{"n_layer": 21, "d_model": 320, "n_head": 10, "n_kv_head": 5, "head_dim": 32, "d_mlp": 832, "vocab_size": 20896, "activation": "swiglu", "norm": "rmsnorm", "norm_place": "pre", "norm_eps": 1e-05, "positions": "rope", "rope_base": 10000.0, "rope_fraction": 0.75, "qk_norm": false, "attn_scale": 0.177, "bias": "qkv", "tie_embeddings": true, "parallel_block": false, "init": "normal", "init_std_qkv": 0.0621, "init_std_o": 0.00958, "init_std_up": 0.0621, "init_std_down": 0.00594, "optimizer": "adam_variant", "lr": 0.00101, "beta1": 0.9, "beta2": 0.98, "weight_decay": 0.21, "lr_head": 0.00723, "grad_clip": 1.0, "warmup_steps": 223, "schedule": "wsd", "decay_fraction": 0.565, "decay_shape": "cos", "final_lr_fraction": 0.0, "batch_tokens": 131072, "seq_len": 1024, "doc_mask": true, "z_loss": 0.0001, "train_tokens": 637100000, "steps": 4861, "dataset": "wikipedia_en"}
MLP neurons of a small language model. Each row is named by its layer, matrix (gate and up: input weights) and neuron, and shows model dimensions 240-303. Each number is 128 + 24 x the weight over its row's rms, rounded and kept within 0 to 255. A neuron's up and down rows have the sign that makes its largest values positive.
After each neuron's rows, "fires on" lists the tokens most often at its 100 highest values on Wikipedia text that the model never trained on.

L4.gate733 [143 158 156 146 150 108 111 112 118 151 112 102 143 138 190 105 160 130 111 120 143  90  97 143 137 137 100 121 144 149 126 167 120 138 114 120 129 153 134 123  88 113 143 109 144 124 145 152 106 145 137 119 180 170 102 108 142 157 161 154 172 119  79 143]
L4.up733 [113 124 127 159 137 108 128 120 123 106 162 107 126 142 181 116 119 120 140 110 167 119 138 162  95 104 118 121 116 123 143 144 137 131 122  78 131 108 172  84  77 123 157 146  65 127  79 153 144 132 157 113 134 130 132  94 117 131 125  97 106 118 132 140]
fires on: "former ", "ent ", "current ", "alternative ", "or ", "re"

L17.gate822 [128 148 102  92 120 107 125 130 164 102 113 117  89 118 140 140 123 173 152 119 109  71 116 159 132 105 144  94 130 120 134 146 132  50 124 146 167 128 135 148 105 110 134 167 133 120 144 152 101  88 114 115 152 119 111 162 140  90 100 119 112 113 110 152]
L17.up822 [160 111 129  97 145 105 133 128 118 136 102 187 154 172 136 124 107 169 125  93 115 153 108 109 110 138 116 133  88 137 126 119 124  90 168 139 110 109 130 104 168 142  84 100 128 107  98 120 154  75  97 163 109 172 132 120 158 136 136 140 120 145 155 151]
fires on: "at ", "University ", "'", "Z", "- ", "; "

L12.gate89 [120 162 174 158 142  95 106 114 106 123 117 134 126 126 107 125 135 139 110 113 139 115 135 136  88 126 147 103 100  96 113 162  65 167  97 117 125 135  77 112 129 104 118 107 146 161 180 148 174 116 147 131 121 130 129 104 162 158 108 165 169 127 133 151]
L12.up89 [148 133 108 126  90 134 111 133  93 102 166 126 114 143 120 114 123 140 168 163 102 127 120 136 162 117 146 112  89 108 153 134  90 145  67 128 191  56 134 145 162 143 140 108  65 117 126 108 121 134 109 100 133 144 148 136 117 110 105 130 139 110 175 176]
fires on: "1", "2", "% ", "/ ", "1 "

L7.gate91 [113 112 112 146 141 140 116 154 162 178 129 148 142 131 136 138 127 151 110 152 145 129  98 127  98 147 128 117 153 201 152 122  83 141 121 119 119 131 134 126  62  53 129 144 132 117 119 129 163 154 180 139 100 148 122  55 118 142 153 101 151 118 146 164]
L7.up91 [154 167 104 151  90  93 111 171 106 156 124 137 137 119 163 130 141 117 133 104 149 138 135 120 148 149  99 108 145  85 170 148 120 156  82 153 122  84 127 128 116 124 100 147 125 173  98 120 102 129 138 135  91 123 136 169  57 131 111 115 113 102 116 142]
fires on: "to ", "-", "scri", "for ", "would "

L10.gate435 [144 127  98 152 148 131 105 115 124  78 105 104 136 158 116 169 137 135 179 123 151 101 173  96 100 103 164 104 126 145 112 151 145 155  85 109 144 154 137 153 139 124 115 133 166  90 125 107 118 126 138 120 175 134 167 115 121 112 178 175 147 126 122 113]
L10.up435 [135 150 111 136 158 145 136 166 131  87 148  95 163 131 131  98 113 115 144  52 140 124 156 150 139 125  84 104 149 133 138  53 103  86 151  92  79 155 132 113 123  94 108 112 125  84 165 140 133 142 151 143 112 110  89 119 137  90 113  76 122 122 128 134]
fires on: "N", "on ", "On ", "of "

L12.gate188 [138 128 123 107 153  96 117 127 141 112 115 165 152 129 115 133 165 118  97 131 130 126 130 110 145 160 137 119  68 127 184 137  56 126 129 137  88 120 103 119 131 126 112 159 136 135 153 129 153  82 156 106  81 104 140 176 161  90 103 143  86 120 101 157]
L12.up188 [118 167  99 141  76 131  95 110 134 137 111 163 133 137  94 132 168 147 126 113 130 138  99 146 131 112 185 113  88 141 159 117 109 119 139 119  98 154 112 110 165 121  85  94 108 135 129 128 100 120 127  97 154 105 151 108 143 154 150 108 111  82 132 131]
fires on: ",", "=="

L7.gate718 [104 167  87 207 110 150 111 165 144 159 122 169 162 137 128 111  72 149 125 135 155  96 136 132  90 182 139  88 140 147 151  95 140 150 154 142 137  97  86 110 149 111 114 101 101  79 161 159 137 136 129 125 123 133 145  84  91 146 149 130 161 103 158 168]
L7.up718 [162 137  97 162 117 118 119 125 135 139 131 108  89 164 113  84 182 163 144 140 143 122 115 131 161 195 122 126 138 111 116 113 120 129 100 109 131 126 115 157  95 137 140 148 104 110 113 116 197 116 142 148 129 173 109 160 115 113 132 110 109 103  80 162]
fires on: "number ", "v", "-", "L"

L8.gate4 [165 138  93 119 107 109 125 109 158 141 150 135 129 128 105  92  93 160 124 144 105 119 135  87 133 159 161 157 155 128 137 138 113 105 152 132 104 139 120 138 146  71 145  74 128 122 143 144 107 120 176 125 147 115 162 127  77  73 125 138 127 113 138 128]
L8.up4 [103 106 132 174 131 116  75 142  98 108 105 108 160 123 145  67 127 115 130 119  96 114 122 107 175 132 125 127 108 126 122 142 109 139 121 131 102 177 124 138 113 161 123 136 132 143 153 130 128 134 179 159 117 166 139 127 111 169 114 140 107  63 136 173]
fires on: "L", "M"

L10.gate563 [159 137 139  77 113 135 108 137 144 122 130 176 121 152 180 156 136  57 118 130 137 130 161 111 160 162 146 118 148 186 112  95 104 121 117 136 155 141 120 168 134 160 145 110 113 118 162 119 132 161 133 110 140 112 156 129 134 133 113 139 160 112  83 131]
L10.up563 [115 172 110 139 144 117 151 122 133 122  97 137 149 131 125 116 175 113 162 140 145 123 109 106 116  70 139  82 138  91 102  89 110 108 107 165 144 159  88 108 125 146 119  84 143 114 133 143 161 131  98 120 108 105 142 113 133 171 166 139 137 136 142 142]
fires on: "P", "F", "L", "H", "U", "N"

L12.gate23 [149 123  94  91 139 153 127 136 116 169 115 151 123 133 121  97 143 135 119  88 159 110 164 103 142 140 123 153  90  97 144 142 167 115 153 121 147 120 141 169 169 131  82 145 131 117 116 150 141 132 153 144 143 131 115 147 111 138  94 137 119 114 114 132]
L12.up23 [144  90 125 137  89 143 147 163  99 163 150 118 181 113  87 129 157 139 142 125 126 138 103 139 145 140 151 106 121 167 114 107 163 131 114 136 111 144 141 101 135 118 149  83 163 127 130 164 147 126  78 148 103 130  96 104 108 137 160 156 102 106 139 133]
fires on: "l", "e", "t", "a", "R", "L"

L8.gate362 [148 147 128 103 157 145 123 150 135 113 143 111 148 139 135 122 135 146 129 121 130  87 112 100 139 170 125 109  90 159 111 118 135 152 116 125  83 120 128 114  90 154 118 120 141 134 119 135 108 178 152 156 137 117 130 147 105 119  88  83 160  77 121 173]
L8.up362 [115 129 128 146 152 104 146 136 125  92 159 124 106 140 100 104 137 124 125 114 158 115 112 125 102 111 143 142 155 156  89 141 147 117 155 137 143 142 118 111 121 110 143 128 179 126 140  99  98 103 113 118 114 142 132 142 142 131 123 129 104 102 101 178]
fires on: "===", "==", "===="

L10.gate186 [101  90 128 110 147 149 126  87 165 125  69  71 151 136 114 151 111 119 144 165  88 132 122 103 107 141 115  99 122 138 187 118  65 156 143 144 175 169 113 126 112 148 113 110 128  94 141 141 135 155 123 134 183 135 105 109 138 111 131 152 132 115 156 142]
L10.up186 [ 96 128 132  69  84 130 152  95 138 127  95 123 102 141 139 144  86 135 151 145 117 140 155 109 131 111 141 145 163 141 121 101 135 108 145 159 152 147 156 121 159 128  89 143  91 128 137 127 130 145 158 104 117  70 116 149 161 147 154 120 153 156 146 101]
fires on: "===", "el", "a", "at", ")===", "="

L4.gate459 [115 110 125  99 104 111 174 164 146 126 126 137 146 164 131 147 128 111 132 121 108 112 146 123 141 160 167 133 117  72 148  66 111  90 159 111 151 167 155 119 116  97 151  96 135 100  76  74 114 134 121 103 128 127 131 129 166 130 159 173 104 109 143 166]
L4.up459 [121  99 156 117  92 155 130 106 151  84 109 171  98 115 129 157 132 131 182 138  95 148 137 125 132 109 136 137 126  98 162 144 100 113 163 173 125 106 143 169 128 107 151 141 114 120 122 103 127 131  85 164 128 153 111 150 140  92 141 138 123 112 114 170]
fires on: "of ", "in ", "across ", "about ", "throughout ", ": "

L9.gate221 [161 101 155 102 126 131 152 136 124 110 123 147 159  65 123 116 133 136 108 138 141  99 146 149  97 130 144 139 116 124 143  86 119 106  71 129 128 165 106  63  91 116 142 117 118 176 158 151 174 130 186 141 151 147 160 134 122 135  90  98 167 154 111  92]
L9.up221 [130 126 129 113 138 127 135 115 138 151 159  96 110 120 128 140 124 105 128 163 129 159 138 128 106 118 144 142 151 146 153  95 117 117 123 150 157 127 156  93 129 134 136 112 117 137 141  98 136 127 175 104 109 132 152 107 111 109 152 107 141  97 165 135]
fires on: ".", "\"", "'", "}", "o", "1"

L8.gate510 [132 121 127 104 151 144 155 136  98 157 121 130  91 136 139 129 136 127 152 129 124 122 119 169  99 133 139 112 147 106 114 104 148 121 105 133 166  73 132  97 140 134 109 137 173 126 114 141  78 129 147 112 111 145 127 130 115 119 136 134 141 151 157 149]
L8.up510 [121 113 118 148 173 132 160 136  98 147 134  88 143 155 135 151 157 131 144 118 149 172  85 146 148 121 174 106 122 117 146 110 134  98 142 154 166 153 134  73 126 147 134 185 135 120 106 131 123 112  96 136 163 179  88 148 124  86 142 112 163 111  74 128]
fires on: "or ", ".", ", ", ") ", "ad", "time "

L6.gate286 [172 187 150 143 123 106  76 149 121 110 132 138 146 100 103 127 105 130 128 138 110 120 128 165 106 140 152 113 108 125 181 142 116  97 183 105  84 134 150 119  76 138 108 140 144 137 114 128 163 104 161 169 141  68 121 117 129 106 122 157 118 137 159 127]
L6.up286 [139 136 144 177 104 105 124 128 115 156 120 116 146 146 148 115 112 164 104 153 141 116  90 148 117 128 128 121 115 114 142 132 156 123 152 140 108 129 113 157  74 100 149 118 144 100 105 141 118 127 125 125 115 101 118 105 156 141 117 142  88  96 139 116]
fires on: "m ", "'", "% ", "\" ", "' ", "as"

L13.gate62 [112 104 117 128 131 136 123 105 103 112 153 137 140 161 148 116 143 134 134 141 131 114 128 101 121 138 120 145 109 154 109 134 117 168 175  89 103 129 137 107 150 101 143 147 162 154 135 109 114  84 124  81 159 119 144 124 100 154 154 165 135 159  99 112]
L13.up62 [132 138 140 129 151 123 154 146 105 116 107  94 141 110  82 156 152 107 122 102 143 114 100 133 128 128 163 130  88 165 119 110  97 139 127 121 112 128 107  94 134 128 162 129  94 135  89 164 100 124 117  82  97 156 140 100 159  91 142 103 124 131 113 126]
fires on: "on ", "al", "in", "along ", "min"

L13.gate174 [188 102  79 160 128 148 158 125 163 143 145 125 126 128 105 142 147 115 100 107 147  97 153 112 106 160 133  95 101 105 129 116 130  99  92  83 120 104 107 132 143 145 144 141 158 123  67 146 174 161  75 137 106 168 133  99 110 170 108 151 152 115 138 139]
L13.up174 [110  92  91 150 119 130 149 129 136 117 169 111  77 135 133 115 177 135 136 158 140 164 147 142 115 141 156 132 147 153 141 124  99 174 131 170 143 118 101 132 121 149 102 140 170 147 115 149 129 159 140 114 100 144 123  98 154 121 100  94 131 126  71  86]
fires on: "Pl", "Th", "j", "Dr", "dr", "J"

L7.gate477 [146 172  99 162  99 113 115  88 122 117 125 124 116 160 105 168 115 150 152  88 128 134 130 120 151 158 134 116 112 132 106 117 122 121 123 161  88 142 158 119 133 138 129 120 169 134 154 112  99 140 201 105 161 149 132 133  90 122 138 100 111 103 149 125]
L7.up477 [128 105 135 186  89 139 156  88 106 119 166 156 152 152  81  89  94 105 154 128 110 133 148 117 178 152 132 106 127  90  78 110 126 155 146 138 106 163 164 137 132 151 194 146 149 124 109 163 132 179 104 112 115 118 132 118 112 164 123  71 121 114 122 110]
fires on: "p", "Ar", "M", "Alb"

L13.gate252 [116 114  95 136 142 110  81 123 131 102 119 152 109 167  78  84 122 120 139  91  70 135 130 129 144  54 109 167 132 116 136  74 170 152 147 166 131 164 114 143 134 105 139 133 104 149 135 169 131 127 179 113  96 129 129 103 145 128 137 112 159 117 122 141]
L13.up252 [144 112 147 113 126 103  99 137 140 143  94 118 120  89 113 132 112 138 130 129 121 123 102 138  98 131 189 132 176 135  85 108 118 112 155  74 135 105 103 134 131 160 159 122 119 130 131 131 154 132 137 140 170 106 146 150  93 152 127 119 156 174 125 126]
fires on: "is ", ") ", "(", "=", ", ", "was "

L13.gate427 [131 140 124 119 116 141 103 174  89 121 109 145 139  95 121 105 131  99 143  77 148 112 164 142 124 128 152 132 118 133 148 134  79 125 122 145 160 111 108 138 112 101 118 105 111 176 177 176 164 120 127 109 116 107 150 100 132 102 135 109 134 142 159 162]
L13.up427 [130 115 100 145 113 151 135 139 113 154 144  89 155  84 176 148 128 114 119 103 122 135 158 125 119 128 142  70 104  90 126 107 121 129 127 149 152 141 121 124 123 130 130 106  76 149 164 119 126 136 144  89 163  99  97 152  97 108 165  99 105 156 166 132]
fires on: "| ", "2", "1", "3", "6", "4"

L8.gate632 [ 85 143 108 131 152 157 103 105 107 151 123 122 142  81 108 129 114 178 113  89 134 149 154 110 127 127 137 138 141 107 157 152 122 107 136 128 165 136 135 135 166 145 120 113  88 117 153 184 106 113 144 178  98 160 112 144 119 135 129 145 158 143 122 139]
L8.up632 [132 147 135  98 166  94 123 133 126 120 104 147 131 122  77 109 124 184 108 140 142 128  89 108 197 176 150 125 128 114  98 143 104 155 141 122 133 106 136 131 132 104 123 140 148 152 157 135 149 175 106 120  92 137 116  97  88 131 137 150 101 130 125 129]
fires on: "L", "l", "just ", "dra"

L4.gate737 [127 121 144 158 157 153 132  68 104 134 130 128 113 179 160 131 145 170 129 135 118  94  95  97 124 125 121 165  84 123  98 107 108  96  98 124 142 107 130 130 131 138 134 111 126 107 118 140 154  74 128 107 123 136 165 128 157  85 121 127 118 125 150 152]
L4.up737 [177 122 117 123 126 124 109 133 121 131 101 161 135 160 109 146 141 170 166 137 100 122 116 144 133 130 120 146 137 125 160 156 175 137 147 114 111 104 125 111 171 143 161 127 171 145 144 162 107  96 146 118 122 131 123 148 146  90 105 132 109 133 140 134]
fires on: "| ", ". ", ", ", "; ", "= "

L13.gate690 [113 159 113 158 146 169  90 136 188 113  75 113 137 144 114 137 164 140 104 115 143 136 120 164 112 118 104 102 148  90 102 146 116  80 101 130 170  96 112 118 126 109 134 142 164  82 147 123 112 136 115 101 143 112 148 104  78 106 121 136  84 117  89 117]
L13.up690 [108 151 160  97 158  87 126 151 136 154 141 138 111 120 167 146 121 157 118 122 117 134 110 124 140  74 155 109  94 103  99  70 207 113 168 132 123 112 106  94 141 149 143 141 143 108 144  96 158 115 102 172 143 112 157 120 131 142 148  95  82  91  84 108]
fires on: ".", "0", "| ", "("

L8.gate567 [143 101  91 117 155  51 135 138 110 143 110 167 139  72 124 139 161 135 124 117 141  93 123 177  90  91 116 148 136 121 119 100  91 108  95  99 163 107 123  93 158 107 112 158 153 114 128 125 147 121 104 131 113 114 126 108 120 104 125 194 104 184 154 116]
L8.up567 [131 102 177 126 150 151 119 109 131 135 147  91 111 100 130 167 100 139 180 121 104 118 129 106 111  99 130 141 114 138 159 108 141  85 131 151 135 130 165 131 139 180 145 108 159 149 114 123 130 144  90 144 111 128 128 129 120 123 147 124 119  93 116 153]
fires on: ".", "known ", "only "

L6.gate545 [165 119 119 133 175 137 120 107 145 123 116 150 141 118 126 154 124 129  97 105 186 108 133  79 162 130 138 109  97 133 154  69 101 139 134 161 125 159 119 158 108 133 114 118 138 123 154 132  98 124  96 140 103 116 111 151 122 129 149  68 151 102 113 190]
L6.up545 [151  99 116 119 145  91 115  68 156 140 108 101 106 143 137 116 191 162 127 119  97 127  91 142 120  97 130  97 124 147 165 152 135 124 120 135 118  86  95 139 137 106 107 102 168  90 171 110 129 122 127  97  99 157  97 129 164  91 134  96 136 119 129 148]
fires on: "6", "7", "5", ",", "4", ")"

L5.gate422 [110 117 110 146 158  96  99 120 143  98 147 129 172 104 151 149 134 165 144 118 116  92 109  73 131  89 164  87 163 159 133  67 132 134 152 121  95 166 126 128 117 144 125  93 153 125 145 147 118 130  95 122 142 154 128 126 174 154 176 158 113 138 136 137]
L5.up422 [126  78 119  91 119 130  84  99 156 120 110 131 130 127 121 107 115 152 106 127 135 108 160 167 173 129 152 159 162 117 163 139 189 165  89 156 112 166 167 161 135 125 112 143 148 116 139 103 169 141 112 100 141 109 121 183 146 165 121 160 113  68 130 148]
fires on: "a", "or ", "en", "A"

L5.gate388 [147 129 140  94 145 110  66 111 164 124 151 147 120  58 144 119 137 166 136 153 117 130  84 159 109 108 161 156 152 114 158  87 138 152 149 180 140 135 128 107 175 117  96 164 112 110 121 116 126 155 124  91 144 166 119 148  99 111  80 111 119 128 128 123]
L5.up388 [ 91 144 126 143 106 120 113 116 134 101 110  69 139 128 136 113 123 131 112 106 144 174 123 108 136 118 114 107 120 102 122 118 158 130  93 136 108 120 124 140 138 171 137 143 106 137 119 136 106 115 132 114 140 138 140 104 154 148 137 146 119 117  96 113]
fires on: "7", "had ", "8", "6", "8 "

L12.gate550 [124 142 125 158 163 122 109 162 123 114 106 151 130 145 142 133 138 113 138 134 148 110 116 121 105 195 117 155 117 125 152 117 136 140 110 151  84 138  94 133 109 108 136 135 130 129 147  71 143 151 116 133 129 179  89 126 123  69 165 104 121 118 108 135]
L12.up550 [121 110 134 136  77 112 129  95 141 128 149 131 161 142 160 135 198 167 128 126 100 125  94 139 109 121 110 105 161 154 116 105  85 117 117 123 165 125  93 155 117  51 173 123  48 119 126 149 140 119 168 143 125 147 165 115 149 121 134  85 151 132 107 126]
fires on: "8", "9", ".", "6", "7", "0"

L18.gate627 [129 151 162  98 142 131 148 125 122 119 124 124 115 106 170 118 132  96 160 100 120 155 151 123 135 181 116 115 112 124 120 149 104 147 116 180 125 129 113 141 129 157  95 116 103 103 115 143 147 131 125 142  88 126 173 119 122 113 115 159 130  97  89 135]
L18.up627 [118 156  98 111 120  74 119 141 134 124  94 124 155 116 146 115 165 127 155 119 121 180 156 107  95 144 134 116 104 111 125 120 145 158 112 110 113 153  80 118 106 122 153 118 106 122 120 130 127 127 148 148 159 170 126 153 112 123 108 127 111 110 160 126]
fires on: "Y", "F", "V", "N"

L13.gate708 [119 139 110 103 171 143 117 140 112 104  93 151 116 149 132 106 119 108 101 124 116 107  73  98 111 129 118 126 106 154 133  92 130 119 158 142 138 121  98 169 129 128 131 122 109 128  99 108 151 100 115 118 125 118 126 163 147 140 165 151 179  97 140 141]
L13.up708 [123 102 144 103 146 103  96 157 151 104 139 138 167 110 102 108 115 125 129 103 146 163 112 115 167 145 181 161 158 153 104 153  98 151 125 119 147 123 136  99  97 131 151 127 127 126 123 165 122 131 133 107 123 103 133  94 105 131 130 145 155 136  99 153]
fires on: "and ", "with ", "sur", "^{", "(", ", "

L13.gate117 [194 114 130 116 156 146 125 109 122 130 147 191  82 174  91 134 126 135 170 158 107 133 144  86 122 100 139 143  89 143 130 157  94  89 105 119 123 142 133 144 138 118  84  94 139 109 123  96 114 103 162 117 126 142 135 174 135 115 107 126 140 120  84 133]
L13.up117 [ 98 174  79  74 204 134 141 133 120 136 141 105 106 160 100  85  93 147 117 100 113 111 115 117 106  98 133 142 107 112 156 129 125 105 127 123 100 140 139 164 147 130 127 110 169 120 112  98 146  77 120 143 128 105 136 132 130 107 111 101 126 110 142 143]
fires on: "On ", "on ", ".", "for "

L7.gate810 [ 60 152 160 125 114 143 127 139  83 140 131 114 148 114 133 135 118 149 130  98  91 126  79 139 143 105 112 178 129 116 102 131 176 159 178 152  98 125 131  93 100 133 156  97 117 157 153 131 134 169 102 142 136 131 128 122 107 130 119 172 179 111 112 125]
L7.up810 [116 154 165 163 119  81 130 124 114 131 101 114 129 120 144 135 147 133 141 117 144  86 125 145 120 159 119 152 157 119 122 150 118 166 145 131 107 157 142 127 130 148  87 144  64 107 105 119 154 153 154 104 137 108 127 124 131 137 113 102 161 111 153 118]
fires on: "or ", "and ", "called "

L7.gate799 [173 107 146 125 177 156 104  78 126  92 148 141 132 124 113 138 115 110 132 116 173 106 117 115 117 155 104 120 124 136 139 129 143  89 135 105 128  94 143 143 136 146 133 162 149 157 122 119 100 164 107 101  88 121 128 136 147 132 142  92 123 138 131 126]
L7.up799 [149 140 112 134 137  89 112 149 107 139 127 161 118 117  84 139  91 132 139 140 132 159 179 111 126 126 137 128 162 133 153 142 114 141 160 153 148 156 121  98 141 107 115 121 139 109 167 104 118 119 174 124 148  87 118 104 152 157 114 148 110 132 152 114]
fires on: "202", "al", "son", "census", "ay"

L4.gate549 [138 143 158  98 114 127 102  89 115  92  89 137 121 153 132 127 106 143 106 130 108  87 169 122 158 141 143 136 158 155 141 138 149 102 101 140 138 141 146 115  99 124 161 154 121 129 162 145 156 134 129 138 103 139 143 168 130 138 118 145 154 107 121 125]
L4.up549 [133 109 116  97 114  77 114  95 133 126 150 121 116 138  99 136 132 109  95 150 118 124 199 106 167 117 157 116 133 145 110 125 124 125  94 159 122 145 170 123 143 169  58 131  98  99 104 163  93 148 110 139 119 125 119 158 104 106 122  95 115 123  72 150]
fires on: "- ", "). ", ". ", "9", "Dr", "7"

L12.gate582 [113 113  80 123 112 130 110 155 127 144 156 110 102 127 129 123 107 138 138 130 133  87 127 134 110 132 144 133 182 136 114 134  99  95 125 135 131 119 118 112 118 108 118 126 115 158 114 131 161 147 119 110  99 116 132 112 146 126  93 160 144 145 175 157]
L12.up582 [142 123 176 127 111 117  94 167 119 130 104 107 131  79 113 178 123 136 168 122 133 102 119 142 148 130 100 124 107 170 113 127 124  98 116 144 129 105  96 108 118 112 112 115 144 137 149 117 128 134 130 178 136  80 164  99 140 124 148 132  98 114 124 131]
fires on: "-", "ad", "or ", "most ", "and "

L12.gate396 [110 111 131  93 141 123 161 149 163  83  69 132 118 134 175 116 144 159 128  64  98 108 142  89 112 155 146 112 127 171 127  97 152 123 104 124 148  89 183  84 150 118 125 121 110 104 178 133 167 117 120 122 129 115 113 146 132 139 123 180 108  88 125 113]
L12.up396 [163  69 104 143 164  86 127 140 169  75 131 153 149 138 156 157 172 130 153 122  86 139 204  94  90 100 133 147 107 151 105 180 169 119 118  76  78 159 141 141 115 139  91 109 128  75 136 138 151 125 112 150  96 127 125 130 136 151 113 163 139 145  95 120]
fires on: ") ", "Val", "ed", "| ", "dec"

L7.gate697 [101 125 128 127 131 135 134 157 166  67 162 155 157 147 149 135 106 123 139 147 110 133 101 115 110 115 108 118 126 109 121  56 132  99 127 159 150 117 119 101  91 194 113 154 134 150 171 113  83 141  97 127 115 155 117 139 124  94 140  92 132 154 145 124]
L7.up697 [119 146 121 118 172 113 166 108 175 124 124  81 134 132 121 112  98 133 161 150 148 110 123  96  87 100 110  78 125 116 124 138 107 137 106 154  95 116 134  95 176  90 138 140 102 115 111 156 105 137 109 138 153  91 129 105 154 119  98 150 151 156 148 142]
fires on: "her ", "work", "house ", ":", "its ", "| "

L17.gate457 [164 136 103 129 164 137 115 108 154 113 143 135  93 168 150 131 133  93 117 117 132 170 107 134 159 154 120 104 123 135 117 144 130 117 117 121 101 133 153  98  90 137 106 124 113 135 134 151 130 124 132 137 141 114 148 173 106 110 118 173 177 118  82 147]
L17.up457 [128 136  93 126  77  98 142  74 100  88 119 110 119 153 132 131 140 156 123 101  90 156 117 161 103 125 165 137 110 149 125  87 147 120 169 148 135 143 123  75 154 174 122  82 152 171 140 117 109 104 164 110  98 126 153 146 186 141 126 128 161 129 137 134]
fires on: "==", "==="

L12.gate456 [ 93 120  78 119 164  90 113 115 164 103 100 128 159 151 127 158 126 127 111 101 151 133 120 134 110 148 136 140 188 153  93 142  96 114  93 122 111  40  80  82 128 142 127 118 138 143 109 116 168 137 143 111 142  94 145 142 163 138 126 150 183 139 117 181]
L12.up456 [108 155 128 156 146 106 149 124  90 123 142 161 124 115  99 138 133 100 142  75 117 137 122 121 134 140 136 103 168 107 124 161  87 161 119 161 100 162 142 140 137 104 149 128 119 156  93 130 136 109  93 163 149  45 150 127 110 169 145 166 130  46 129 125]
fires on: "and ", "); ", "or ", "Division "

L13.gate698 [139 132 169  96 169 109  60 142 152 142 128 157 118 142  89 154 172 119 115 108 121  84 118  89 137 117 144 123 101 176  99 121 128 111  98 110 103  98 144 112 103 152 122 126 157 142 146 102 120  83  97 125  96 117 141 147 143 130 106 101 145 123 142 167]
L13.up698 [121 121  74 111 149 107 125 127 112 132 159 145  97 165 143 137 115 159 134 123 135 153  82 134 125 161 145 113 152 118 164 136 176 105 116 163 124  71 112 136 139 143 116  81 109 145 126 124 130 108  86 183 117 147 129 148 140 125  91 133  96 147 120 120]
fires on: "; ", "and "

L6.gate395 [107 147 137 158 107 135  90  96 122 151 109 114 150 151 145 172 159 111 132 167 125 106 157 108 126 124 124 153 152 127 133 110 163 161 121 137 105 128 121 107  94  87 107 113 155 105 129 185 154 103 139 138  98 127 142 126 130 129 116 161  83 116 137 156]
L6.up395 [112 130 156 124 109 116 119 138 145 133 137 135 136 138 150 105  99 106  82 109 117 157 134  92 131  95 121 150 125 136 109 137 168 155  88 161 168 122 165 156 119  85 111 174 148 154 120 101 129 150  96 124 107 133 113 139 101 167  84 120 120  92 138  87]
fires on: "to ", "\\", "er"

L12.gate546 [133 165 164 149  95 131 157 155 100 157 142 120 115 127 156 182 132 130 133 119 125 112 117 126 131  99 158 112 130 173  91 124 127  99  90 110 147 153  58 149 165 160 126 133 104 120 132 145 115 127 113  88 117 147 132 159 137 102 176 123 156  87 171 152]
L12.up546 [135  96 118 149 120 146  76 114 136 124 102  90 161 172 163 108 114 104 142 134  99 125 151 144 124 121 126  88  99 141  72 112  96 115 105 135 144 140 143 133 120 104 119 145 114 100 122 123 108  97 126 149 170 130 135 145 110 117 134 112 112 162 167  86]
fires on: "| ", "against ", "\n", "Great ", "202"

L6.gate356 [129 134 110 172 157 137 152  90 106 140 120 105 147 151 133 135 124 157 119 115 106 100 128 144  96 206 118 122 138 125 107 134 142 135 134 106 127 143 106  96 125 113 134 184 135 122 149 128  88 111  83 131 102 111 133 123 113 121 129  99 134 151 114 141]
L6.up356 [178  91 153  84 153 126 179 104 123  97 104 108 109 127 127 182 104 156  91 128 140 184 152  89 102 149  91 124 128 117 143 138 119 116 137 185  85  95 126 124  87 160 124  75 156 119 129 113 119  88 128 103 129 151 148 116 163 111  97 148 101 132 114 133]
fires on: "University ", "University", "|", "College ", "ey"

L18.gate39 [115 123 101 114 161 149  93 127 133  87 136  99 122 126 159 154 131 108 144 147 109 158 172 111 120 132 107 123  80 120 139 112 145  88 153  93 103 173 140 132 115 134  97 120 142 137 111 147 118  84 189 108 117  95 114 174  92 114 143 154 172 131  97 131]
L18.up39 [147 141 133 153 133 143 126 103 131 135 136 133 111 156 109  89 128 136 129 116 105 136 154 107 126 115 116 123 123 157  95 152 121 142 121 141 126 160 149 112 137 108  76 124 162 110 156 115 141 103 195 129 120 123 153 164 103 133 168 118 116 101 144 148]
fires on: "on ", "was ", "not ", ".", "M", "On "